From a checkpoint of a small transformer trained on Wikipedia.
Size: 9 layers, MLP 640 tanh GELU, vocabulary 8192.
Architecture: learned positions, biases.
Training: a variant of Adam for these matrices, 7206 steps.
MLP neurons of a small language model. Each row is named by its layer, matrix (up: input weights; down: output weights) and neuron, and shows model dimensions 16-143. Each number is 128 + 24 x the weight over its row's rms, rounded and kept within 0 to 255. Numbers have three digits each.
Before each neuron's rows, "fires in" lists the words (lower case) most often at its 100 highest values on Wikipedia text that the model never trained on.

fires in: "to", "does", "for", "and", "or", "did"
L4.up287:153115128101151096120105066096103143102143106093109145097135088132112124118098107112141142144135127171141123151138123134148120135117115113155107170139110128105081158134117132136150144169139157124146148146113159153119146138142073170135108129111145179119138118122086151094135127159120190091079136184125155120140124147082130105113118101127134132102134132137143101114076123120128125118112
L4.down287:138101128141125116127163100100106096171121100097117146135081120139152089128110063137118162103132112147137154114150116128128126112177140105120112122171109108105140164101111099106147108140125111117116144107161104115154078145124158129111143118158117119113143119124161153183093104139108134089120128164145122155143136140161185092139118160154139106083132139113108139094117108091134110072112

fires in: "their", "the", "its", "his", "called", "support"
L2.up141:133121141126141106135094141133148123103113117140133125129143121132201163113134142131104153157147078136147084123131134136134177140147089097168106112115095098105144181138124110130150174098100132104137136180069148121121131103113080160091101110129143123141132116193149128102125152172136170138098137165125106096120106118087131127151119088128124097141153142125122109078118122177177102102095
L2.down141:112123158151104129171131120108102141137137124146140077061150137146150101108145122156136113110142128161120145153138087137136134092077122078126116142120160078110122143113125091136154128108131127127111140134155104101125133088110076107133123091153113103082127120121148153175127141171134138125116136101076089097193133132156131133145151141104145138150134141110127166125109136122144118137165

fires in: "a", "one", "per", "every"
L4.up61:117157125112151095088124106110146091109139155141170103135098115153131096142122171137157143136123118108149124103101120085132108144080112176162126114161088133139144119145149095103206168117135158145158143137102143120117104162143118116125167126133125147071114101114096131103138159115120149127147143144125172120127127086128131073119122065106087120122121117116126112102113168137133089151159
L4.down61:153120178147120162133166124145102177116105121126131146082123156141094121101131147115138142109141101150125127149160137128149034125131125096105165133106127124125130175142118167115104137138197110119085139126109103153112167101104151164110160166147139157156152121134145125163139083128129121117142140128104139134147121190126124146096120135146154138139121150138175140162124086130124129084123

fires in: "member", "president", "politician", "leader", "minister", "player"
L4.up80:094118123118137128133106149117162124128136101129116121112117121142102153172128142120096115198151168110150134161195131162134177124086151114124139160165140074162073091135105134088149106075122129090126135113129115187122099143120116147115160114140129160134140132156152109101140151154114164145133112165140129119121197117128148106137111148078129134136149097102130112140125128131162086072128
L4.down80:149166144165146161113146087186113121196148119113132136135099118123077126112121101128102133142140098159134096142124114088115138138166127169120131125119160174141151158102125142118179119175115119145097098124129104097113132130135124130130153107140128182109128088135144115125131152099115120104137167134137137106127083091122116114141110084121107152130128114146086121104107087142165163133103

fires in: "however", "such", "both", "also", "either", "still"
L4.up133:097109134132163137099100103120152118127109103117101127076092104120149123105142117108147133150143143177090107161160163093136101157147127099124154103158106111146103161129127107123096150122089100097157085128164068168127127109113126134139120119132168118112133112161159127094140158154139153177132126175124080098124146139110107163108104099097171142112109140104106132107155149160155140149125
L4.down133:151096162135082148137077154109098126129134157124127145141156120114164160161171104142120095130130136136135097119135129127151153138112140138099106125152131134148127135158110134146121120161169088118157144125124139124110103141113080155119158150108137125103157113146096126108115139117111155041103148132105139116084128132133144104171124129145069154098141083137118138142122125131125115110143

fires in: "had", "was", "is", "has", "have"
L2.up622:094098133134132141097099143106119131101118144139113133108083126148095146164096123126167105160092122087140139134128124090130179115133157126137161130094084135135130160152108145120122115132156127146148154152117136167127135151142105137135151124110119129125129115147129162110133113085101140105149098180123148120061176131102134147155145099121125117123150139131115129121125092122146135206159
L2.down622:139122124135091110184153140138178133145117088153113179157140159141147105130075137120156173099130172159113145119148090147159115092151155115102125098163147142116129137123171154108130118115108120138117138108156140126100147169106141131164108123142109151130119105114124121154144131160135132070103129130125144144168098165144171138131127165129157130133125093136141138108185117151109097111111

fires in: "as", "by", "with", "only", "for", "in"
L4.up381:137129137109166122114123112062193072150121113108140132134101121153168127111171132146123111170143131135172147159147123127148134119085114116112144152120106133140126126138126114094127115143159132152175121084167093171144129129083152113122135123150098135092092103135126120097106156139163099134071160144179108109137156093074115132085120109135096136145115116121125151106077128132139132158138
L4.down381:134126113117128146132165133171093122118106120202130141085160130153113141166110164144106127153146160144154083153146105133158124142097107129175109139120099070091100146162161135089155169135088165095131106135124138123148127136081128123149142143114141136112108095123135139159127112130136135100116099133148122118146126131140115126150138144158142151102111082126150138145180114153104103113108

fires in: "can", "may", "would", "will", "could"
L4.up618:159126115123158110128151123164148076090135130094145138171119110155123129138109087151142160140167165093180151127145128117152089169138121121121110066138140093094119149095119104154115140132096144087154134101143146131138136175144110161125109145121194111094129130139124144137162143090125139099115132158131125116106116147151108083182127082157092068122100119120143101133117148118112119126178
L4.down618:133158117153129140176128112124130079132130122158148121130075164113125088130131118143112150100112158135134131098136147110177131112115127124139128123094142135125117189104132146088151130128165131133074139100130119145126123144179151113147130073122148134117136121069161112112132141097093116092107105169122120105160107119164135149142150138109101111135101102139123058142111107171093144167108

fires in: "under", "against", "to", "president"
L2.up586:073083100120129094112116167123184099125128086156109144105150123125106150133129165143092135122126187169132102155151133132127132100094114123127112111137109074092101139167103162125118135101192171125158139155112119138120162159125163126086136096116123141146105158129128135100151135134120142106094138146142088134090134152129125091126125138127153129122134126121132125095084166136140138147111
L2.down586:110116146113120087124143142146130074135107141122131114122146131135100143170095164126116145152107152131147110128148137131159111109116109127163115132130125112090090164135117150086097113149152145152129137149089102132099152103115100133106129111114130113165142150139134122161142109108143139129094131137113134157117133166107150123123178158123164132105123142121129148137147135121133087149100

fires in: "m", "mi", "ft", "in", "km", "g"
L4.up46:110156134072170150133137147134145123144144113130143116090111114158112122146144181109124131128113125123133109120153157108196117150097071105160110061150151101177146133205124122113110101108101144161112129115075122161125133112119104115145141133146093133107155124127120131084120132144166113144101112128131112177143142143097124129139109114102146146192112117084108128126128144133132129153141
L4.down46:147123158185170189131122099137102154120102155116100097109125120105092131176164160134142097123120149112085121173121101110149140147105130177118164099075111114101128124096122147182121164110184122101133184106120103113119147092117117120121150114129129124146136145081128151124168130085109144134086119138090145096131127145139124134126136096140116119119139137125111154095102152139121140141142

fires in: "has", "have"
L4.up541:154089153068194109135106122115109104122131153109120125106088101153112123104139108101110130140124121128136127125127131103154132134171116087129120132145105157133124149145119109186135156132123111162154144136153086138127097158123082138131145126114137126100104149128151150115143149126116155087088111159101119114126166112074143139121189081134126107104113106113130113106083118172143119141105
L4.down541:149147144177102148121144121073158139126096134152142135154103138129142098131147122124104111114141090119133130105173063111097146137107119129137108140140155144132120118160142087114165125118129118121190171101125113092171112155125087132126118124120138129188139121146111134104159118109129133095130154128159128127130176162157149122093096133140148129134112078125129106119144117113152080204138

fires in: "of", "carbondale"
L4.up57:109138172140111154123113148178119152135144154120135136128148120147156126135190102096170081104131135119112123162157152137151109106135141105120138136131123139189113120171097118161123133132149069124130107113111074127107093165124153106118120147120180149136124148119108109075086129162121142118115085123112113076131136111128140113179104156067107118182137115134149122124127116139116110092141
L4.down57:170155105121162133095122122099111112068091127127134121112131103110140129088090145136134144118119154154150124122084102101104136115131117159134117133121130133105157104070170117116104152112096099135151192125132159138151128109150109135120127132151105108167165148162106139137110089123135147085162133126106119158154123123130123125131128189117161155107082092128142138101157149087121126112117

fires in: "in", "from", "mid", "high"
L4.up20:137122151097147121102117098117140140130149102156138102094152147125106140127122174100126103132166137101129143102133181111151127141124141137164117079118135132155133119171118116091132088111077134155117114150145143148115131135142154078135073130175125135086122133143134127118144122174113116138137143155139146127164114101143144070122114136109129135174104130117089104100082151155133141121141
L4.down20:111089123117127102142176133124102142126163151155179138112153134112129107114132112147096136131097118115119113128119119067146126091151121128082163135120120110119121187115159107136110135115175116129094061073136130119101164152115149112103146137129128080122143112114108107115111080117135101128127153120094145114141109128091064143167147136113102095100147108122131120158122131113110064123142

fires in: "would", "can", "may", "they"
L4.up603:126084155140155121144100155080120108093113133124122122091090102145152123128185096136140132133160161124158094125132106083143101167095125138136134092131134152166141118119118115132142184107134131146105119132146085144138134107139107121123100177121161112110115121083159130112151179159113148136143113176106135132112173140131135123134135077157122145125097140116139108112113101120132114067156
L4.down603:122152120135109125145124130094125112175115094109103159105151172087096111100101139120129147128109095163113095158115122195125135109134109140153120155120120151131131141143080107125130078151163160132107161128157142146116111118102138127136172102127147139112149155125123112083079107101129070122126156108147104100149125137133102135096124092152115113137090184121135102119152135133155102148106

fires in: "by", "on", "to", "in", "and", "from"
L4.up593:102151120145124141101124157091184127125124147110144125104151125144174115136142127164101143133183119102150149135112139073156129098105112069164118124145134160132210136155127120109148122141116145135100149111154109161127137135109150169085088163135147118141170124137134132170106158141091131153080129127162132128148140166133158164116174145113063131139144128104169103100111126130139147146120
L4.down593:143140153146112132156117130132126152092126109118152122131110130111096090141165144127139131111108135135140137119133099129084157161131117145111130118155118112108100097098107153113114103166166195124139133143108129108118166136127110151127160170147099139137136152176119103118171139115133099164149175107111150130068139100129130147117139143147146106115135140104167120131126101127139132077198

fires in: "between", "in", "during", "both", "by"
L4.up204:107152155132157132141143083081127140119090103120111159092099130129155102108169145152115140094156115126134106152091103103131122130122128099127128092120143151167125135120118129129154095150092108123155137087156119163072136150106125103164110152129160137160153133106092143165107145144086109158127103100155093150151111118130168076110162129122125127127091117131113149107116156119133172064122
L4.down204:118137087168142103094126080159137141150159150137136076146147151126122141158145164113077155147086122130113122141139095151166137085154156112107122120112095091125149169100099130127121110100130110153143141161163157126154118119156091146112142082128085127128151119112119160105113095114160152125116125124116126108161107091191121137146134096117122168102107163124133103167129121113141114180151

fires in: "not", "first", "taken", "given", "unable", "just"
L2.up543:147120116143190145110058112130133104133135116152124073128126114136135156148122116156121120129155080122159134153133104089146173135167129135156104151142097137171148143148110141116144121095137144166116112136133101118149119113147157116137133126126117143139120074111108160086124129128163125089082147157179116106105133194096128106159062126124126111121146128118133082096088112141173151155116
L2.down543:117103143125113125139170105181120131132120156091112163105151090129134093125124120108083170132147118186115114085145148140118109136117144162105153133142167109107084088139127136125121159199094130134123169099111119108120113065143133130132172108139125149138144139156133147163119126125115130105145104144104154106140147128123136121150110124180121145138145105126181119155131126119162132064166

fires in: "s", "t", "however", "total"
L4.up324:147101127136146122108097094128124112102140127092125149134122114138124126096143096144180121170131117157181082098137135073171124134140113100127142140154135104112161144149114103087149188110102103141103106085155096141120078096125132149141119133151139150160123125155103119089139158100130143110081125162108161133123137157093139148118108104150149042160121116123138109109105115163116153102104
L4.down324:146152126181142153153090133058146111136136098118142173094119112110133162093094113123156101146119082112151136129152118087106125084095130088152109163155192144130135114092121082159151126139122104096147162131133138155162112116135119127135101115156146116122133128143125127145168121114135142127124151118105139163112096183116167109094104134126154101096088140145155150115100153127140136139128

fires in: "on", "in", "the", "late", "early", "mid"
L4.up18:174121132129163104076130091096143129150154109156114121144120111121141159092151176148113110154141149112130151113103148093142094149126071100132108144068151158118121116173130164126143109115135123157118128152118104121096131133107155095133128124139121141104133086139118147148085157152122131162113144122173106110121122101117139097140106095163117092101113122133127120100112160164160147167092
L4.down18:107127122156159114122125141145142102090123119116141092145115075151131124130150163117145122147153099126111085115097166090155111107186150150085168137111139149147154191153122148144127154153147153112122135112147161120135119172183137115109099153116122130084144127096094131140138094089134138114127144145122149123089104148064121128067134132128099146159103140135089099158166115149087115142135

fires in: "from", "of", "in", "to", "with", "attended"
L2.up484:150108128109164127088080153102146078117115159146121086112142125139136150113159139111130097103135101122165119139169169117144124118131121115148121166129107121126177155159131143110158104115147131136150138110080103144129150132144136124114125145124120152120102119106116164112143128162127110138104139181117108147131133184057125133121117080135104124145136150128118132024086108124151140148115
L2.down484:145113138139093097128151128135105175130122139143147091089145149126103133172098179125112136145127156137126122111178157129165124139113128127144170098117151121133120086122109091134132128114149151131074099145137109090113125131112087140142149108092115129152123123125101111116101108137134135158140108102149107152159151105164125157152149149099156137109097057119173146174152111091106133079094

fires in: "s", "her", "his", "does", "its", "re"
L4.up373:151088145128129125112088076144131118090135140086117147113102109124163124103189127122119088099118113165104115128179088139122143116136116111134130117140123131124181134134122149111154157161074115108143100163127128076135128153094096125136132111121145148136148122133124120129112126165063114120106137136068147114141123135120140157119129080087154101135127141134123135110068073127155113113132
L4.down373:119124106104151129136130118142080175149142108163196114128102122117102141137077109145157142099156123091091130168135117147131169109129114170094129136113136109105118180098135141138130167116143123100127141125092132153140087101099157109128121119114134140115133183179145155117112118133145158139129139147151125157146127110181153111120124151155188161118095205097134114157134150125113141135169

fires in: "of", "from", "on", "for"
L2.up348:120109120145120123131074134100127112131108118159148154119147115144174175110152125158118102106124100144152099154149119145142165140095128086133091107183137133118119146155117102134158106128137132122130143111132103124123136142109113118082087119154136173136124093120067138105128144166109123094094136120130120129114150137120134103122107055091120112177133135122164126081118172156137145105116
L2.down348:148142122126125117157158120140114127077157142122092084102109116147098089108100140092110165141141101104146106131116120164132073131105117174136136128116154165107103150101183139145103156148130132134157098075175099119111120117128118140141109096109140147165164094161135153090109117128131119162105132152136110120148101135127138168124109143140188132099094119150105145124139086093137107106144

fires in: "as", "by", "from"
L2.up307:161114138118144093083082168095151123111133143162121165090120102154141153158148131078153110153179135156158146182102127168135133120114132164146132090149158101109076148156118145116132102160133123131159141127100100146128125149132137123078132119141118153087103089140146148079135133143068117162134137150150140129108175123080128105122113121110105142132141129106124144067097149135121112168144
L2.down307:140106135120144104116161175144113075128209104070123140093119106139145119186122154169109141112158145151153121143134144116112133107054142110137110138122120107141109093154089130099128135153114145118127089143093124112136125154114135129087150126140122154186100078160110112113104157156087144121121137156124125127164145150134126122153131139147152153086175102130102119148149115116141106145150

fires in: "at", "for", "and", "in", "on"
L2.up176:135134149081167095142160154104101129146125116148136115071098110141119140133127120096112120120159105117120127160121111170156156130149117094133150078119132084121130170157107130130113142177108156117192147177073146101132162183116135139116104110109157174119136175115135141126129127171101129142130106162155145090115123159114130110116097082085113130138136138137154115092095154158127119127103
L2.down176:111098114133109115102063113087081096111120100059133141129115091115097162142144163109146154099154127065146118097169153116143133152092120098157105149132076123126136095099120140097136108209154101129124109150143153170135106139134147155134135119128177108137150116152146138102118118117135101108126129137107128141166133166097130143135126138163082092098150120136108113137140120115152141116122

fires in: "was", "also", "became"
L4.up510:179082142139129109117087122115134086143109119122113097103153070143147181098097129157132126139145106091143134153127148125129148151127146140134110141136107124135083129152137134101169089171135145144168091150128166164135117130143122132096102150168142116124120106170096152156110152133091119101081136158157158115110108141090133132129077139131142115106131112120107121108094142102145144187116
L4.down510:172115135096129073102119144117100092153137124092130120099122084129141088136136117114123176147104157120138158145118113114146084088135153180149120107121169125123168107140118170127103155152129146131128152160154141163129130141164167127088118122124133132127118128132124098139122158126145112149117157160117123121153113098130113137117107084133147149086137107128094128118099133115147159115144

fires in: "can", "may", "could", "would", "will", "should"
L2.up103:125090121142151133092104138105096120055150107118101138116141121138107172129123111141116116115129132118183121171205104076162107123182127111137111128099143098144110122130094154164137115124150128117122128169125156135133149162145106144097103146117147094110102134096126149117142139089148148101143127174157119141103162107154140090174098110133123125129111136133095115118082122133127152134130
L2.down103:105136119127147094137126132139105106110136099130123160161114115113119106140069093144140134101111183121134077145149151087141119163086128127114105129091136143159167105128135126146117131096169133126108121172102141181152151154145103138093159136116153128113114139118138123115112132104114126100102126173144105149089114129145145135151141104174138146120127085132174056148101106133134141114170

fires in: "in", "on", "into"
L4.up104:098122091110150104133073147122153115123122097144190090126162115133130152100088163122099126143153125125155132116127106099180122135125090151142085094091137172110137153178136136066159104128133106154106133145128153125108151148144134128073110111128160134139176095129122155131127137145147164146083114138155154162108114156130136123145115140142145139162137110119129111136106144109135138126144
L4.down104:158125140151121138123123070105093125135176110112133138107099107087124087128110153126117143132128102127117156161160147099112131110137129138144096118144159098116103098093143143117107123119114125109119172093110156107170103099140058125121094134137171084096142132137136143122131121097145109141127163145088109117089124127110124081121112101127152098102123097125145095153150107133142099138100

fires in: "and"
L4.up357:092119187139129093161122161118133121116105161183134139105141093150145115141103124119143101137179140172112149167145131198143067113113126101159113128125130115123077170139104126129134095135118101126144124119104120143143146156106089142137128082136165169117142121123125162135126129158120131166133109130153148124134132176100126122103142111083126100116131129111082116107116150117115093139167
L4.down357:131125116099106128113120120115084106114128121087117088098146111121109149155132148120121107128120143114150117123126127044153133128185135132138173098127153150148107084126132134151120172149114109128111133100139101116149143129101111142118159168181131077138136122097137130119148154085110106129104146167153125081155138114130109133161120118155149097074095106125145108117136119114081115121101

fires in: "the", "between", "by", "with"
L4.up507:093103163116127102129105130104110145109094118128140174126097129122118100130124142142124151132148137144080132110166142139158152089088121102111137126159112152122144118108104097082118133156075163134138139137108144118146150119101069157142159133117119181054144139145134123121080125142084142140117123120095120113144133131119146140152160110077119113128108140124104127117117141131183136082138
L4.down507:132146136140137155129128103146110139101177115096140075074132128120125178114109112137117157133122120156120087130105141104145097133145131094102117092131113167107126125128083106126134155131155083149079128129164142153129127116120154090129107096146113159129127086132118100163110147109106135127105143082168139141109114133177139125094132131179170154173108168123116134140126087135105129103097

fires in: "which", "on", "and", "that", "as"
L4.up302:114093131143130142095081093083121103132140122148128099127081098142111176101069127130180112139143129107130089120081108127142157138154142072158108123109110153126148125135084110121162104106172133146136147178130115130129116161095123108096119124155139119102089157100129109136118144139140119121096166177179187087088139115127144137107109117106111136141124123127120129100087096132130125190116
L4.down302:089132121145145140148085152108174125089159098158131148095139105157142110166148125105113111145072144165103109125107150126094122116119098113113155132149130148148174151127140112148111094153187143152096166136102088125112145119091116085158127122131117103150126143139137133171137156092128144151153127104095120163118143140111097143141146162121095130129160100111121148120165140117121122083127

fires in: "to", "of"
L4.up170:067070137159134140118116113101148095100125122153111195139138120137154158074166128139122130142138126162135149130168122104148091104096122089150100119160112109147093099152114124139154148125123128119164112124138102141120144162111125130155116130123139143115122080116112153162151138115132162166130100117146132092116125133089133123114166129119123091138125131117081156103129142137159120108155
L4.down170:168114123090123112101138169062154118113117108101141117107135144145138158145133167131102100112153144173107141143137142180147143111079129134142124139142126113102128181106144128131138074129167110147139162140123134168111139115117091145138113139098108138137111188130123142106144124171140131141118156153108106101184128142146162153174129179139166134093167124132140139081129127121141089131137

fires in: "0", "3", "4", "1", "2"
L2.up314:148102122125150121142129111147132139148122140179164139128117108146096125146129151141156117111129157127139100108086169096147138097130129097163133116143124137170151117150092153145125125105119146125143144171121124122103124133110105146120107125158172159077155125120101145128152157094109129159136117182101126132127159121115177126105095121065119136128075121128146120124090089114137099163152
L2.down314:111136136145109155125113119088171115153127148132092107124189167096146132073170130134160142090161143155094122083171095124143109106112139179116131129136154140171129127139151155107138115182135123172148143112131161134121095148126106114128110080119129132167117156131138098129104102167150123095139124161158152090131129141104112139133123136143111132145105140165168104171134143122159119097147

fires in: "as", "if", "when", "since", "than"
L4.up620:122126114130163061155125110116151109150157156109126188120112110152167152125150101158174109147164150199145098100147131093127114131128094055130108135119097151131122160156111108137143129157110085149142136150109095137130123172116133115163126146152109134108119104099086157136129125106117126129127116138141135088121107185140153132120115117159128121106107138112110157103123148122135134101145
L4.down620:102110107135180162119187141118123093110133112123108168170130139129123107117134157121106143133148167130121155118125110151137122097084156154102115162107136100102112176153088144124142137111125115109088116150114121131159115114104151129143178098123129106152154143148123141152156103134130138123088144145140166086154109129145170132126158131171146139104158132092099120115127141104156114153137

fires in: "and", "s", "his", "love", "a", "her"
L4.up638:123073124085128103154092123121141125105083146100153125140162113122155116169157144102151134137113115125108157123152117120142088146102098100142149099159128164109185146137105112129127135107101129146167088105120155145121104202095108187144138122117128139116131133125092123149136131123139171163126139127119169133083140152103129101149134117141103092114154136116170124125080125109143106090130
L4.down638:127083129109135091120139118118097103143177156090105092143134095104112131079122118154071104129128136099083165101124166144149092112135156148145124109138140124104101127130119124126143143109099130115153112120158129098145137129159152141094149147138132130110123139171102134148114135128094125138123120133115089125162123128112119152135127150113123173134107142143097112145102127186101118117140

fires in: "of", "in", "by"
L4.up421:153120149118136137140130143135140078157116098186138158129131097160148136134130097069133097145153118115107167143080149138150144096091083097156141095146105133102117154143091133135113108122118079119178154129145137123107166161102093103147110107149137144104118101091098151151120154153123114152127113137175120091130150085124115092119087120114106129142121134132140121126135096126118117163128
L4.down421:141130123120142111134148159106075136150187119083128128165122149139130089113141110124146115127114100104141149112122101162154124121141179125048138157124099141105151149137156170136149126160140122127104122095157156110133060135144173110120164132162135125101121154120084116096107111172126113118085121150134121103137104176137169106104121136145104138124138141135137128114099142082121097115147

fires in: "and", "1980s"
L2.up326:152113158108151123171127146170145124081086130111110178123107125132168116082170102150139151140182172147116153077129127148148079106121109090127119159090144082167123146111083128155122132131162102117147110119139077104120140193112136111143122117127130128127129103108143144124131116162176161115085135161161129077124146162109108112154136133131123093124147129141122139121101154124147103082135
L2.down326:149154111156106121108139074145131169127085121115146103107135139130143138122107164131150114124126105108110107080103127127125191140132100132140097148140159090111121110127120183124133150117110116118123170141094086163129120062138049140120114145093130093121106130166085136115139108147107089106141160141147114142146110120128150114162133098137141119120115110124159137136155091101113132125092

fires in: "s", "first", "not", "a"
L2.up109:133112111119137103091125111101164127112139146158105105104099110131120118163161136089126144154096118131164130191116103085149138114146111125137154161162073071122146093158114171099134095127101149170117156125138117185136134137152124148096141129155113127126085111152159139106120122104091112109129134152113104118108180154097106160090095054142133124130117125104115131115061124138161140163130
L2.down109:135136092163102125135167089122158132121114118140119139119153154130161102125067133159163131116142149119175153152072104113117115137161112108154157089127155112158119123108134153129100106109108159136123117109133134140090109093120121108171149111108111135152180129135103147136131120104141140137143149136147151140157091097156157198103132170135147157142153127123152157163144135119094086100121

fires in: "also", "to", "now", "still", "currently", "the"
L4.up52:154121146111189129118112130099129126160129122137136123082108127169147172115159130149115146114170151158151094153148147128130089150104137135121171153116111085150120152119146124135144127183101144142155097105091104138124104058163087128098130160128128128105136133102112168120124140151108151140126146158093137114132169106092128122169115077081088119122150139140154136113088132181110114094142
L4.down52:159090132123100146124094111116149139148129140137123142094163114110148136115118118108109153107115169155123080111129068108130162148132088117145141137075124144107116154120131124129102114147098100117070154164138099153145112182105115134148172126109068118148151112130111131137099146148144161147096077115104089136150142140112140170127131108123116108116114075150131135133138135148135121141159

fires in: "he", "as", "she", "was", "joined"
L4.up182:124092110123192078122113077128154142103132132131145140133109114142109146161139097136112120123172123152140166194176111170169141127086150180161105104158156118092087086140133124108148126139128132115154116110176158119133097139138120140094147112146137130109134076162105135143107140137093144146113114130145140151141160147135146091151071111143107138091125102105123100116087169105158129120134
L4.down182:151105143106087123102156146112112166111104120134129094140123106128110117108131133159070158125086121157125126129142120152141121107172165135123158118139112167139186123104151123109186125161120122148126161097136146162118109145127102129094148092096091177131064097134119119133144154119151133115130118133164118115172163092129145135116114125094125095113152134143164143125156162128130098158114

fires in: "a"
L4.up3:119108159165140111125135151110144106161152172126187119137134106137130147119127105125185131122113125123184147100148144116173145110071095104139071162138108163152130105138116114124181184105145140099117130110108121121152105128143118133109122138142168152098125120120100136072096150168138135144138106131126138108124154116135143119109111072144132088117130118131134159124153120124201136156152
L4.down3:129119123141134141118120121165163128144146149126099139141129131151104165091123166151167155109128126084163145128137088141161088171107136133116127095137122147083143166074131138093116156090180132134106123143083146117138146124155125147108144145154112178127107154113144132140128075107118113116164140089099110141107159121181162115128112170116142064152096123149122147111144107142170142140138

fires in: "any", "not", "more", "no", "good", "much"
L2.up290:106135119110179076066110091131104115098144143131108080132079100116154149164124125125140160159138107112150127184106125091139120156165121179164140120099085136127125138165119131096140173128133142127116094155136159177109127141139153156128141138115151111171106121143133112121115167138136171145112142167118116122092116124135116098130112117127155106126123121145119109111134115164157100115106
L2.down290:142159159102116147136067149153077145164140161167154120102109115101201163144098118179128105107139100137121136141123168142115137131139127093104123124119126106162092185123171128102188143091095130136153089134117127110104110111124106125121131128132129166123137126129120134160132128153116133130122141114061089120123139137102138157088150149142096191150149141122128112111187151125135168095131

fires in: "her", "his", "died", "goes", "him"
L2.up570:122112136102160090128063078137148117084143144091119099143138101132132154128167142096112122116141095137150171162174131110147136126131128157147115132186119140087114186162110152116151151119106114130140089127122176158122111135146156131092135131156156106103141121142091113164115144144082129155104138151113125128148108150103146118148083062133141113156125132143122100094119120120146081127111
L2.down570:185133159089123166101136110072089165154122135089128141109156110106123131104154161122114085158145063116152125120149103142120157134139108140131139131121106162128134167106116153114133116096084093118113127108096152159141097139101113177080143127140151138129151150156133122182127151101117133148071101153109109089139127147108121140143149128099139153089119105127113162130105141123178113114173

fires in: "on"
L2.up602:154110151154160097102121120091172092142121116168129121114109117130136118091085130143134110113113132128127121113133144141139146134126112126144117131067103120113111134145120125116175135073125147120148132174111112154132140146096106129051121120138123155115128154152103126156101149181121123143113155166178112136145134130125098143128130078115107124116132112128143087122097161152103145149112
L2.down602:131088146158146166117158140125166103092086092105110122082126104104139117124112139114116115071122132091127072102128128077116171137097111109135150134109151197110109131154083137145113109095158135120139132178152116107139131186123150130092135108129099118136113094136122121150134149125126112130095152118176119145088151145113156140173134131155105111153152143130129096127115102123109069130130

fires in: "that", "0", "who"
L2.up306:117119138085190107127134142144119144055121111182122129082112098129097133153091128160096118179126109086135114148088135133135138130141115079164138108117081126155144160155098141108104128083125092128136144157123125148108136126109089138127132112147152132115137111170130144123128146164129185132103130180143103047122152133100132133106117140108105124121136132115143115118100106127139093117138
L2.down306:112113168124114110142169116132142157116092106136129157148129145161133101144099165154101114152101167145101131124129160176155070135132139148124084141132121091127137111104158134111101121093113093131084123133135112129129142166112106137106087110125093169119123114137144147135092186146125133142138119130132112095144144159160088145085094151100115124143137106129163148147137105164108141087094

fires in: "if", "that", "which", "when", "although", "the"
L2.up451:140115130113170078131128101071128149090117160118117113107105108129136157146082113147131102172099123120145133170121095128158138139134130121145114084133088164114128117119116138110163140116113125133135136128142118145109124143108128146183092150106164142059107124117146159153112129124105160169110118153100127086119141186137128160145125158138112115105143134126087115124108129146140093110116
L2.down451:162156096113125117150134147100134130098108093123109154140119103159113128111061104144133133159121167167131128147123194102122102158117151145136154068116121126147138181100114094119135117131105073127133111081097132182132143140128109158157152123113121131150150130134123140184123135112120118199097143109100101103150118149154119160109148146122103129123113117134128093093150117121091126109142